python train.py --num_hidden_layers=25 --hidden_size=224 --num_attention_heads=7 --num_key_value_heads=7 --head_dim=32 --intermediate_size=896 --vocab_size=8192 --hidden_act="gelu" --norm="layernorm" --norm_place="pre" --norm_eps=1e-05 --positions="learned" --qk_norm=false --attn_scale=0.177 --bias="none" --tie_word_embeddings=true --parallel_block=false --init="normal" --init_std_qkv=0.0231 --init_std_o=0.00326 --init_std_up=0.0231 --init_std_down=0.00326 --optimizer="laprop" --learning_rate=0.00228 --beta1=0.95 --beta2=0.98 --weight_decay=0.13 --lr_head=0.00853 --max_grad_norm=1.0 --warmup_steps=259 --schedule="cos" --final_lr_fraction=0.0 --batch_tokens=131072 --max_seq_len=1024 --doc_mask=true --train_tokens=543300000 --max_steps=4146 --dataset="wikipedia_en"
MLP neurons of a small language model. Each row is named by its layer, matrix (down: output weights) and neuron, and shows model dimensions 96-223. Each number is 128 + 24 x the weight over its row's rms, rounded and kept within 0 to 255. Numbers have three digits each.
After each neuron's rows, "fires before" lists the tokens most often just after its 100 highest values on Wikipedia text that the model never trained on. A number after a token or word is its count.

L11.down776:203099139143097128115105126135113119151090127097108131104156138130106121134146188095149125106124078172145152157154184158160116139161147099172128125135141122131118083104075129102131105127129174103140136189134129139163192129117105141125124137124109145128147142132085106161124118090149138161103128152117116148131123164157135115132147144122112113152095105104105138122146158073143151116125
fires before: " |" 26, "–" 18, "." 12, "," 11, ";" 6, "\n" 5

L13.down100:152138139109157158116119121133139116150150121124107136153151126142105144098109116114146153174181083111133124096124107165151128101143079099121139131173128169139106095139140148115114154146102077136179103160122124160102084117142169111099133099118151080143123118150147161120134125139125108116135140169098109114092130140148140150116067127115125115112146143157099118110128135131157122109122
fires before: "," 31, "." 19, " and" 5

L13.down202:137132113110106132123140120116102141126078125108157104119127155149122126083131170124158096133106130131138101133129128104173139154137154146120146147121151140143133104158136143112164115102137148102122173153097127122095159138129092111118164117161120124146143145185138112099103115164134130133114162132106138119135088159153122152120100106142102138168118165154101130122140137070165134168128
fires before: " |" 30, "." 14, "\n" 11

L12.down395:119164144171151115108102099102057076153110148131137139059097120118120154137114101129147141148133120105139158169100150158115114098110132138141091102120144125154121166123143115145140191140153085161150113176135133147096093114158146118135154144145143131118113111164131110167142086123094118103139125138159115170091093149121122066105143125110116097131151104105143149148142129133152124085115
fires before: "=" 33, "In" 11, "The" 10, "H" 4

L5.down76:119090166142156148147152125130124158157145106114103115134097140141110129157126108127149106118169122114127131135179097159142091182083123112123126115110146161158102164103134176113111117129167159095177120142136118129098154128138116102163122178146090118167120122140161093168074146170131145137108164113107125109153144111140122120162123127118137063137132118110067127136116135120061128126130
fires before: "\n" 29, " 0" 17, " |" 11, " 2" 5, " 1" 5, " —" 4

L16.down331:170140143135136134147116135135109122101115145128131116129128125099164133110147133164129195141109147098125154135107146128114110121118137118125100114104132131118112145142148109143142119136133143133144121110128118143152148132156126108118101138142134100143139123119148112155151098137130135123157128158137135185120110138120140094139114144080133120112145114137171127126097123163152129109128
fires before: "=" 69, "och" 5

L16.down705:156165120141163155097125126123096150134104170165132125133101107090122102112171119120134141100129100145125143097123161112114145119161113136145121160138128169093121105130135083124129152166165116109137121107101136123176157099151161127108153103126116142097119120078140115137158176124117139144115088123101133139128068125169142150127130162121118092156145163082154097166100162134149151140143
fires before: " by" 25, " in" 15, " the" 6, " as" 5, " on" 5, " to" 4

L16.down25:132151165132108182138153150141096152100154094092105148090151136156140149110128107159141114153126109127157156144152118116101105123118131172170109167147137131115101105135123088128124133134126152099112083124121143126146115127118129100155114117115120142151175138154172135187148165094132124134135150135159145132098136137131111124146116086075103107152126124104170132141076108116150132086124
fires before: "\n" 71, "\n\n" 16, "ept" 4

L5.down226:164128100110114080129142111080197148089105134146143154131114104142141160119133115102129101171150129176142130122166121139135106114140117110116105150088151132107101108113181137149115125106123130141115136126151187156111143132113124145122121144128113108143077157147146116108121124155070162129112140114087083071115105148135150139135148113134142097155135170126112138120152113126110167162144
fires before: " |" 30, "–" 20, "." 17

L5.down345:111164149131081108132101151165092083096139142120109135101088101092117134155155113121138113140105104106119152162092102161138156125180127104125122083137141122192136164142142125134115102125129144126142105148159180084133104092163129101123125140115089117106124117151136088106131115165138134126120153155124114160101145155111123133126096206121123102108162132136115111138130123126102157121121
fires before: " |" 32, ";" 7, "(" 6, "," 5, " (" 5

L13.down101:139138113109142161159089131139089129103108118104138110203155139166165136145083137153157110122077127136130103150115147111090107144104066155118150147107074145123162097119137135130151090133109096154126150096102121124110173143108144112125156105123140096136114125134118163115160098102142162149133103110121137112135121141098131119087097128149168148178149148154122083090166114136123133160123
fires before: " |" 24, ")" 17, "," 9, "." 8, "–" 5, " (" 5

L11.down719:188113115132110154135145117109101120117112121150092151068116125102133116130133148127124135121102145082135125136146142156125140113137115115174107095114167144155153192157164117135141169170111146141146134126124117110142127128144130139150110140140119164104127123112135107172114093130114176155149156116128129133104142110154120133133095115102131113139130122124130128143147154094118154104135
fires before: " |" 42, "\n" 8, " (" 5, ")" 5, "," 5

L7.down221:147143053154133137115090109160123111099121175144098151112111100096136133117148175154112098166161126145107148158122121153098114072104148103116149141115072110117161122149165124139129126137122121139132135121125134120156118084130143157142125127095107116087138158110133083157122127119138145133117124195158104136117136125151151148120157166131103129133135103108129101141123090206145140121142
fires before: " |" 78, "|" 11

L12.down448:212141145134131163119085162144072153062137096135116178076079131125137140143144107157134117123115150107109159133122196117149176137146150138151124143159121147153121115138116144146129141116178125123108186152106103174144127135124145106123122086141157154117130125140145115109086147093129155136125116155167088134094145121139103125149112125147108146108169179153094115115109117120112116103139
fires before: " |" 55, ")" 16, "." 5

L13.down676:198110136176139156143135121142156127121094151113121123109109156102124109136141133118185098088153148141103139133154112093150118140111139153130117120115145136106112145116141139098124159204136159122171092087124096107135116100177148137141115125114119147118138150124144102127117105140102115107142121101150157122138182192135119147119133144106079095109121108148116143130098120099154110097115
fires before: "\n" 20, "\n\n" 19, "=" 11, "0" 8, "6" 6, "11" 5

L11.down538:113099086133137123083151152080104101105110121117097127128176129166150162147124153164152139130099102111165151108149153123200137128191128134158129160116132108158143137155113129127093126123111125165137133138130135121143180123166104103120116115151095136088097085154117103137097121159135137139112142137082102103122127135147096138120113119147120084096115144136125138146101108114107146170138
fires before: "=" 36, "s" 9, " =" 7, " |" 5, ")" 4

L5.down370:134094128137111128144131126101150119152074180108146146142093123165097145117120111143108179145134139150107138094174102116095123101092124119116111108122143194119153109108206170149123111118145133130104149135128108147148120151135129132120116143169156115123115133132153086159104119093129136108083131124143093119139137130147112121133143145096111072166140126150120156081085146139117140145128
fires before: " |" 27, "\n" 16, " 0" 7, "  " 5, " 1" 5

L10.down476:143164136129121108126091105080121116109171098142153103132076077122121133147118107138143154139111114152149150156153103132145081130120083159117170150117131169167139124101126113137165110095110133148133121091121158125141137132146198091108143134088122099152074140144142101143131167125142115109114149145142141099085128137133152152153120105130105135101151100143156153118138122138132151159152
fires before: " |" 21, ")" 14, " and" 11, " (" 10, " in" 8, "." 7

L11.down53:100154114121116127103106150107111106149086139135112144093126157083118161119129126147142132095119126138132172128135159152142120108171172135144132171139161114128116169113150157116146127149131132159140133126169106121117145160155108106124129093100120121094102122142123120150099112168106101111159140135120101102114138124122130116111106102138143129108133094163099127088075148122161170137133
fires before: "=" 45, "In" 8, "The" 6

L5.down717:127114166096159128118126148151098112128164171118128125128152149088135091171148114091118126086187142108109139136162126123116092199105132102129070130156117124153090112114077189078095126106149111107119099145117154121138148149134120075163161109148096114146107111152152140159113144151152117117126153116145150088132094113088111129114131129116141134148089183134109144118121121106166121115143
fires before: "\n" 32, " |" 20, "=" 15, "  " 4

L11.down720:148126120117133147149131159146110122172207193117095099126101148160134121179106104103132132167094081173128185147118133085128142135060124113154132142129121121131157096123125102054115170127127139106124129168128111150143121111129131123097164142079139119144119160142143104177153135115151110141110130127135141094110137124104124136112147158149131115122131163093120065110161147144123125141107
fires before: "=" 40, "  " 12, " to" 6, "|" 5, "\n" 5, "," 4

L5.down391:135130125091099084125101115150116113120108178157135134159122145104096198140095137146090121136098134113107128097162081106135135065098108121119127108112145112119124132163174160134110109112129103125122162097161163105100101156100160131092153095137138113104103138114147149116094094122069117097118137094106071089092151113135150120170124127151140123102142143122134126106138113122100108134136
fires before: " |" 42, ")" 15, " (" 14, ";" 7, "." 7, "–" 5

L13.down390:052128147165117146120124118120163100167102125173153138097136131154116107105113138149144124103156118121123170137127152128161115103118161145128113148093147076121152155109134125129130135154129108128110138120132113123136129131142089113059121163121135084126090121113106129139108116134114131132149159143133118155109144112081112071135125085129107108133139147127138150108107139130125177100155
fires before: "=" 92

L7.down364:104127142135150177144140129086090146148192084096152079104121122119113113103136129153151131114145115155165110111145107156124106130053110133148080167158159141153155155135111130123113133146144164115127094096125112092108125147131153122149129125156120105111136111153132107185117135125163103132153116124139149130126108142077102113175146106098147087113088068111096155129132132116134099150087
fires before: "\n" 39, "-" 33, "  " 12

L16.down863:107139156133122153135145144135137108082118121122175162141082094146129121111115115143133137117122177153155158107134097107093117125131129130112106135060100137117132116106159115155154120093161117101130136098172115109113168139146121112105126138116148131103156081119131142148084150111164138131151122099135117115132132170112125154139140128147115152133143111103170097121169083135155134171137
fires before: ")" 52, " |" 16, "=" 4, ";" 4, "18" 4

L12.down72:183122120122121111184142162100095087142135135123123109147118067092140139128098160159149142132109106070157124113139118136127120165123141136104086132165130129141142115151138129125129141149111140084175108134129185104164073122092123105134100160123118146109140099175124119165137104170129129113148118151156108131144114133154120129140154165123148100129079159080100146117098142129101128146094
fires before: "." 23, "," 18, " in" 9, " of" 5, " (" 5

L10.down585:170145138107135105137089112131137147075137104130139135104138144096128133080135150140125131098124107129132129140148133083121103104117107148130155135115164133179156136186159129100133111128134126103154133110132187149118148111124135118162143090110183148125171128101121123133111125114094125127108108153120119150131110107150150088114102166101127088165167182146079107152134141094107121146119
fires before: "s" 53

L7.down64:123096097141130128107090131116095127092093142145132142071155089083128127149130135146124127173130124106115164153105151160133174104139165146162131069107085127075190150153141073110158136143118132162108129134135123076154129149137135147115104143114171130095120148111118117152164072111106108092131119166167161181102129099101123159117131121123117127164114159128154127128130106150157129116122
fires before: " |" 51, "." 7, "," 5

L15.down840:168090130168087144143124122107133107173089113173145141147199134131151119124130140103186160086202123126132117128105134095151158146110129112127099154136160096104142094114152129154148160112107129167106120080104143133092121132163149115102149139115144086110106129135134062047139147106116145132154126102077111144133137122153108085136090175146161114101149122112176141132129085120125120119145
fires before: "=" 39, " =" 8, "s" 5, " |" 5, ")" 5

L11.down590:250122107145145134108117115143116122123158127118140088139112129140111112124111118119133117122113129164134140125139140142112108121122135128119136114114137137121114144146131076109128132137131128125131144110160120124108148137111111125100121125113127138122071135141144123136135149148129153120132166145130110096113110162110108129135108149143131120132124144126093149147118140157115131117139
fires before: "\n" 18, "|" 15, "  " 12, " %" 8, "=" 8, " Candidate" 4

L22.down438:113146142108158141153158162121129097131133114132124147144100147141131120126152102080129130143101102112125142100108128167110170154140148159080119130141087092124168146112145134089181125118118114115146135110145161142133110091095113141156131128136181119126183092117142096115128142146075094126111147080156117148148120119105073149095136122146125135094104116094121101111108149093127137109143
fires before: "s" 29, "ed" 10, "ing" 8, "ance" 4, "=" 4

L16.down729:165108174123142131150088146119095130116181136139075121145137156142123116091134101117118154138110126122140151161139132107096114108124121171141115118126154127113131130162143101133105164106147121096147107130128128155175138121083142144148140134156138120176084127129128100119143144114128123140103116128139152143071150192156131135170114131111118154132130138132165142118114129094130159126129
fires before: "=" 52

L15.down758:179124136126135162163146149111139113149114137114127116079135143138087107139136112119159094133146121128114101129151109129169132121099097119133094126137139108110122144072153172083135128145151112157130108136098136112099090143113190134135109098163148141130137128139145096141156165115139124169113120105172113132143179137173156088138124137105146100107131162154138157165148116169174128107124
fires before: " |" 23, "\n" 16, "3" 7, ":" 5, "0" 5, "1" 5

L10.down124:153097156113115188134122115117117109110155145142110151093158137138112111133105139109158125129137139121141089136128110125157141157184126117153152189140166088131078118144104110079108125134130127136138115165136105159115165125140135110091128075121117117177182113135119147157087131093090148132111146162103107071098088158159108123175099092132154133152113080138118123163132148083101108148158
fires before: "\n" 25, "  " 15, "|" 12, "-" 9, " |" 8, " Goals" 4

L7.down419:114152141128156147150122113145090160114169097108151127089155135103123097112153106171158113118174125113160166131145114159102136152073123104139071125157152105108103107149107125140103147136143147131147079077107144122125152104123125124142132112090151108121115134132146103179147150125175143139186115165118183126110135143103128136133108126100143106135087046109128134155104097107122102103137
fires before: "\n" 39, "|" 21, "\n\n" 19, "=" 11

L11.down713:141117088122118166162123122125117148146175100133093142116161152160117097157110083135142096121140154111095094137091139144146132137126101132159155142110156113114144148129144120088192162112151156112113130144144057124117139092149119103109101149138170136144147119144116151119085144139121130131123130118145097118133095126146127127202108126130161125114127131151118114136117133109112083171113
fires before: "-" 61, "  " 11, "\n" 9

L15.down287:133164115123125150148098143136177108116105143159147121134097105182150161128131164126153107125152121143160106113127108105162150168113110121111139118137135171120138114154158134104136122142143112144147148130115151166093163140138115111096084100103124126103140116135186145100061132130140134135101150142112071079112106151158101114149120137144097099135167113130146140121147128113056122119118
fires before: " |" 34, " 0" 20, " —" 5, " 2" 4, "  " 4

L11.down245:162115116107127095172136097119119093119144157128125129161132132136109101128130131132160124154126174111146126146140122083124076136213123139160138172103103145128131144113100110098117144135130127140128167137156132169135141096137113122141141148128144119117120120134121092117102105146110155147131097110109107066106116123126203133125092139133156117122141161114108080147131079118154167111103
fires before: "s" 89

L5.down617:128132115122133148105122150098138154127114111149119157137151105146103139129107167117161105120106139136139112087136111070096098182150087113146116110122135151148082134118122150117117131170149131129125143131144123142134115099152096116137169191150087132126129108156124053111120155180118153143127142103124115145122087138148127111154110136133134133101131151124104139135144159137112143120112
fires before: " |" 67, "." 18

L5.down514:118177126117117162149058092144132114137046152111140149109065087141107134116098107134134126141119139104098101154102122181167128143106122113131103103090137150142110158133137142181105142128120101143115142141135139132096091107174168136106153149170100117117137072136126087118119138096149167127116165156133091124097105107144138098106136119107099117094129126161122184131141092140125138139116
fires before: "=" 87

L15.down33:115119115158131126147155095102140086118129133137116128190159135174166147156100112145136132102165099121156128126120145180090135113144148136113100131145141111173133116097113136119132115099102108194136178145154149139143116111147133160127149123135159141121143126117110123126149097134151133139100147085124072125138077135116128102155138141159145114097155117167129113141120112144085103096159
fires before: "=" 73, " =" 7, ")" 4

L16.down845:103150159135116157151142120122139087146104106134113129107123096173092140127122071130122079119112117091120154120106146082138147113121144138117119152130124136098093116161110104131117168105130160110124118135145160128115129127151123092130131146139118147138123117169135125110159132082099147144109110168150161158106126191111105136133118118158125147135093135137134144135127122124153137114135
fires before: "=" 50, " the" 4, " not" 4

L7.down376:112126135099130134165157120136050161142155111155110084117092139146145097166140093133164141105144115105129107137145152138087115159056134133132125123125163167151158092158112091136116113100114136119122138074161130092133167124125104109133113177100116085114118100145121109162121152131155173122155142168098162133095158148123124136120125123087154104104130100124131119105128079120139139117131
fires before: "\n" 46, " |" 9, "  " 7, "\n\n" 6, " Sport" 4, " BBC" 4

L7.down631:125139173124148118127141118117159112079127147166143113162102165122186106121131104154125115132076136086134113159143096135139134112078141108169109131094162126103153133139129130157116119131121137108136117140154118140163114116174148103082158116092084095142129138149129126146096069135156099117120171161128103095139187106155160114113113109092103116117159062123107156143165106124137083084075
fires before: " |" 44, "\n" 8, " of" 5, ":" 5, " is" 5, " length" 4

L13.down158:143129173154102178159126153170119112090148085166133148115100092106141142118099093095074118084102177089121111134154103148122101101129116140121101119123137142167090136135144150156101195107136117156122104091153148113083086124150154116174101123131123158138114081127119153109131139148096162096129078132129108111142129145141154095117137114135121098106126147156129102143123147181159173149134
fires before: "-" 39, "|" 6, " year" 4, " players" 4

L13.down18:142103136091156138155094100131124185129126088136107111130165070138093134107093170141113126130087136145110142128101087131151170101161091120112132144097134134142113097132127173154112135121135156109096125136116097127172135125122136153104133130150126140114142109150096107103092181112123157121131108145119136138123109136159112123157120170120169126122106160114124154144117180107125132164114
fires before: " in" 22, " by" 12, " on" 10, " the" 5, ":" 4, " to" 4

L15.down277:150137091132110127093122130162126136088149108148139176138149164105124130100085115148131127117123193163080128133138134117159155101185138117127105140163143134099127156141135120123120117145165120106154138147133120136112159108164177165083127067161104102132127101111132154112160112086152092107118136175104123137107124106139138117131124136099119133096128108136124149191135108124138143121086
fires before: " |" 39, "|" 10, " Apps" 9, " Votes" 9, " GA" 6, "\n" 5

L11.down49:128146139183110106109116142105116121139142134159113134127142123105122139108099136159132111180140123135100127107164116140140123106155121101083144147148162132096146112162148137140118117173135161137149094104169128103112145136108158117083060111105167129110164086157096150109129097135135139109119106163126129129101109117110158125136131179099170156097152109118166127152134137142121145135096
fires before: " |" 36, "\n" 21, "  " 13, " %" 10

L7.down49:139135142137151131165161134165135123130131111114127177137166125114179117158122069086112156079127161104151122088077097124174157123184150104102188163125121084145087156158138107092132155128130132129165132117095163153123118104157115152142109111078112131163151124129123138139134123119151150122126110137134106119129104148157127122134109109157081162132096129132102106149141135134118141136144
fires before: "-" 50, "|" 22, "  " 13, " |" 5

L7.down808:109134110136121125136129109129068131162162103136112073098093113135135096141137114101148161071145123083140150105138140141135130140074122125116151122127152122175103101131128129138112113154116124125125112039169158100150154146128112119153151136108117093127089129113121122135106172169137144133161133124106139111088146137119128151109123116125139116121111122100129106116151121153121179115143
fires before: "\n" 23, "|" 18, " |" 16, ")" 5, "–" 4

L12.down339:106118147168112129131110127132138136110111082134113057146107159111146151126150097139130123105153147115162132098100090131106118129163138120143159135105173111090136189117145134127165125097134144093118130083154129169084155114106105159138118132157148128121155122143120155136142123127101092135172161148150105149149147086121131134102114133127152131111136103169158103171118221150136115147136
fires before: "-" 64, "\n" 8

L16.down253:103170125132126115150118136119150092177112103102127161083090119157094142118150113125122143174121139114093137156120141125138123135089128129091105148094143155153107112094134120134111166122148125176141115134170116115159141105150103094092119143147152128136138103125118115146136125134081130129141120122165137106146100175110119084128116098125130109124169105132125153142127103136149150108132
fires before: "=" 86

L16.down254:125101153087125142146108129092088144135147166136118119078162085144137111130126107128131143152141172131126162150141107138105102114131116142157095135121137152136109127102131121108149150117132108105126138138112127144128128121175132132173111139145101133123121101134127120161166129125129124105117138126127125162130092141126148041133136148113145125093144122144129081146119129142176156143114
fires before: "-" 87, "|" 4

L5.down770:117148095148189102132123115146091118135187100088128094120137135109113115149186127116155130074171118107124179113153092121141134158075128116134097144122153117155086118124093151099043169129148151109147101110118143130131161118115136134155147132124075109125112113174168164179122171144167122161132166143124149103121120133102143129133146137130120098121092100118091168169141141130118127109109
fires before: "\n" 36, "=" 29, "\n\n" 28, "|" 6

L11.down459:167097104121096115145137105117141150130050155156099107134153167121146124109115128112122067117127122148129106144108194119182139133149111147138156113091106128122188116136110126110195163152109117138110164134128076116150175113095114113136071121153136134123139131126131109109132122101144140116127166108129081124152110115160116115085144152089166127160143135128127118114133132101114177144142
fires before: " |" 72, "/" 4, "." 4, ":" 4

L15.down285:124111110181132122147106122128125086138134166129111166119103163144125123102101099119144167119195138135125152088096080196087100122149126066145131142112127128116111144111099170127107128134104088168155159139176155143136143125162156105173130124140119112141128119079097111157152117147102108107131107137144107085121122129131142096069123113143132151102135131087131104119122142128113125122097
fires before: "=" 62

L5.down752:111154140122135128137124111124111142133117156147178098115134099165147149129154121110112101111101130136152115129126118125141130133117113119121135105105143152149112129161131125107126123103130111143149102133177159091050122127140159120096107144103141129087106130148114083084106148149133152146076149152098078109105153160152131120133119128138137113126154138130115122164122097133097126108166
fires before: " |" 24, ")" 12, "." 12, ";" 7, " (" 6, "%" 4

L5.down605:071125156122144131176136106184100126122118140150137119136107115149122123154129118121128116150160131129144122118142085125137149127115117143108135096122127140135085108136123142090149117109135121117165109116167138097122118114132137098106119137142101100130133125165139085141116170147145157170084159152142114091142128161135142147127112118115186085097140091162133148129123109137151138083144
fires before: " |" 33, " (" 18, ")" 13, ";" 9

L16.down813:127128162135069088123129111150146174130102114110127081130103118121117100126131128107139159148141128096162099121124153096101138127112130142114096108103149098146145139084140107181139144080113110141105102137158141124127143123168147131190137165157149119158141129174114123146112158122134095182124141119100133131170157136123140109145116113140132144133098152173150148192150103165091101130158
fires before: "-" 59, "|" 39

L13.down474:168090148135134118150112138142092109130138128094153128113139119141121165143130135143111099145166139169144140154097077107100129137126126120138107149157161137090116158102155120096162174153149136114108136121163090145134114122154148099139112131157112173129148133154168118123072121144115152144161148093130129136111113141097131156081126135141098082113140149106103127189120099140142069120136
fires before: "=" 45, "\n" 37, "\n\n" 13

L11.down863:135135098091113150146121097110178091132121137181128149130153146161115135111123117103143138162110147088115119125143092133190118157164124135094142126098114103108108114113107145102094109133135109154122110121120174145088114085155087110102124100174152127142150130138129145107119157139141172103131154101084134130109132152124101159152110124107152180097142130161135128068111111151098101130076
fires before: " |" 55, "," 4

L13.down179:142152156111131136155120127092131147074168118155134126069125082134114127116126104117125093131116200093150133124115101150145143128087135143126117158080149108120116131117139126121140151128141132103126108125102129113134159138164141160101085143137124133149144119152168159115115140117148097113160108149120116142130115138138114094148133150146093149109148104107112095190143142132162153150147
fires before: "-" 42, "|" 34, "\n" 13

L7.down91:091126108132149114164126105152061132141157129106149098111123134114122099154159085135151128115182126109150163123155108163117119171084133108108091141136155116146103109174110124110084133125141133119165083059136135120142130121112122113158131127086105125141119113169120110195126155150164129154154129169133171118126113127105130128121132118127151087139082078105082158168121116115119109115131
fires before: "\n" 40, "\n\n" 28, "|" 12, "-" 12, "=" 7

L10.down796:144127113135063069132165177093092096107137075114106150151133131106097149133154123117097123159109132159172169130115135145127143126149117126114159157163127118175097174144136124146122142140124115127135145148161178093073082109122142157104099144145138129180163125079142156102145131108137107154114144145134105116095169105123140120130116141109105126072140115143139149120102115108118133137127
fires before: " of" 21, " to" 12, "ing" 7, " a" 4, " his" 4, "ed" 4

L11.down496:159181146113110135183139119156078150132119123131134146133102065124108101137107064106130134139116163093117122137158155159133127175150152122089106124135173171102110144099147121135134146109110113127129101106131147154108093109197141135163112114109145146135110098153128132132131076107123102127133106118147120135079082142108134122110114143143103137101123137150114139158095128141136136115151
fires before: "-" 62, "action" 7

L15.down546:204128115098121133130114127131120154111136144128155088088125122120140132091141095114108145119127087145128127112091119178132130117133116144126105077139142156133140128151108110147155161101144165119147148120154156122176131124165155121104130113118134116136102091106164111117085134122150116125121129163188154157123101153108081118150097093149134143121106126135111090169144109118149128121147
fires before: "|" 23, "\n" 14, " 0" 10, "  " 7

L15.down727:161141142104181137123057160085147101116126130181135125152175156142093164145115154106124117102103119120150077153145092117168133144085107145125126159151157152159155078130132151101122126125144125098114132139109167118125133139162138163128139120139104116162098148139164170118087110118139150138119099149097094070134129136142134155153114122151098108146158155133144133110139124097131075140098
fires before: " |" 23, "|" 12, "%" 6, "." 6, " (" 5, ";" 4

L10.down400:165146148115104170139127130144127138102126116122108153104152130094132122173118077103138133098174142129129105128102109156165156147169143131112131158130124107115087153154164095092127182147107137138114101108096115152104118100136135120115101084099155124145199085104127139132129153109103137124159132164135088089124086133152122108136107113146147129125133109147180108177136170103120126156111
fires before: "-" 73, "|" 11, "  " 9

L7.down389:155122100117156124169135135143071165144163118140145115110115119118133099173150114155170124107176114115166141159137131145097160157050129079123103116151159135145103121158109137142095113138111137096156098052131143122138141120109114126150132135090110089133095123124137109160144135124165129143154144179115189124090125114098131127108133115121166107123105100103105145140137081129108136105151
fires before: "\n" 68, "\n\n" 10, "  " 6

L11.down583:200162127132142111119106127127123118095139139159124134140160098115118143117091146130128116116130167116126117156090157168179132185154111110116108155135120132090132184118117112133136137151161131106112101128125109117129100107147127120106119141143180153122122092123128110126119131123082131088151101123117135106105110114080175064149107165157141129134153153169166140138157120118153142133157
fires before: " (" 18, " |" 16, "\n" 15, "  " 10, " Goals" 8, "-" 8

L12.down624:092150133141149105115108146095108116165080156158111137080151116117131132115121135143175131120146116130118188160114139099148115090121142132160122140120159091126133155109155134146141146159148097139116133123144086135120122126171144108092138130131163084133111111138108136148103148132100096111139168148141109165144120121100128084136113124105166129117144107140099130097113140100154156116125
fires before: "=" 96

L7.down400:137121079139137106093107146124148128112115116132138125111142143070145104109132156169130101129146130105089134147139092172103127121081162095132129136129073140109129125099152110157112121142137146112097153075128110122187141119134137175124112109105130101095077157081111118154138123124113099106185098136133149156141194136115166158129132117127158152140128133119161147153094118181166097118102
fires before: " |" 53

L11.down879:176107133167153079171098152109156161153107085155109085151136136135120171133114143113152130097142112116155121129040096111159127142154089098113162160139153162158070149153134141135129165140131124091169121103128147178093102142138118143142139085141138136101127141094097150124127075137119149082152167126089134092127115112091144144125126133143164125120137170122126103142156108125115130116110
fires before: "s" 45, "fa" 7, "ed" 5

L22.down738:153130117110126158140164142099154161122108154133090118154126113156128103123117159113142159144147094122175141131176098116127102167110146117136077146131150110179135066138156136090125108068127089080127137100104141135125140108117108135181129146176099128107152121151111084160086135134102085111095136130120111114114122129114121112125133132134158139111121134095131162133085145111108097158098
fires before: " |" 98

L5.down477:095168099148151142146126111190198152161091116112128106094075123117096139110159123097160130135117146135096139124124068150165104148102120134159148134085142083141095148143105127155104158145134145133142117128158109125127113098155134103152165126124100110133106109155123153142086135125154177137106183128123101096111133121123139146127119153149072079110108090116143179179116133155135150131143
fires before: "\n" 32, "\n\n" 24, "=" 11, " the" 9

L7.down309:137121157125110143162118115122092051131144148134147127159048115118147140154135110076104123115140147134122103126132135165145103100186115117100100074129114126193096143120085122111136164126147096105137117124124166128130100145120135121168103144144079150117103083139112116124128131152116121139103114149132102104145072120141107128116131151141132081135104145170111123100148138163157113139153
fires before: "," 56, "." 8, " to" 5

L22.down25:144131130136121149111114118150103117088141128107130151111087112137131126148105103113128113103102182122161104087157150110114098109161140154130124074139063144130117169138129134129101153157116107125139124100142159140139101133121126135157152136146109101145175117124122090161082170046159148132116085112142129100128129164098129157132109116054110115102140103167124108131155138130138137115118
fires before: " |" 24, "," 17, "\n" 13, "." 10, ";" 5, ":" 4

L15.down878:119079154125104183118152151102102134159110149109153139086114118137132142096088121171118093142126115071098153136124080126121123137122144138152138118109151118159129122134142086132117125100102157098144099136185154129140140160129142128123119143110118195144177150192152113178120126095091118134140158151155144138102148145096140129134138125113150121145083123134189114170091106132158121114125
fires before: "\n\n" 29, "\n" 12, " The" 5, " |" 4, " She" 4

L7.down856:127136137134147129154136116136058154145150129135160128101081121111139127153156094123127142127169141094135180134141101139115145153073131083123104118123141151149090148172104134116101141123134128107158106076092150150116131099110087109148131132105095116151076139128142110172106151136152092159123167171139151112125118131122134137129128111114154099153123092065124131159122115113108139113157
fires before: "\n" 57, "\n\n" 7, " 0" 4

L12.down141:134127123114153136142161145143128146163107126113118129117100127135094137110151122146116079129120122122122081121089178108146167151165137166089185139107121107113178121120106107098161116120133138108123162162139096108166118105094135134147090150124090122123092142122103093106142135114137161140144174129175152094140139154137126126117083131100164183100154153143103093136162145164149171119155
fires before: " |" 34, " medal" 8, "." 7, ")" 6, " (" 5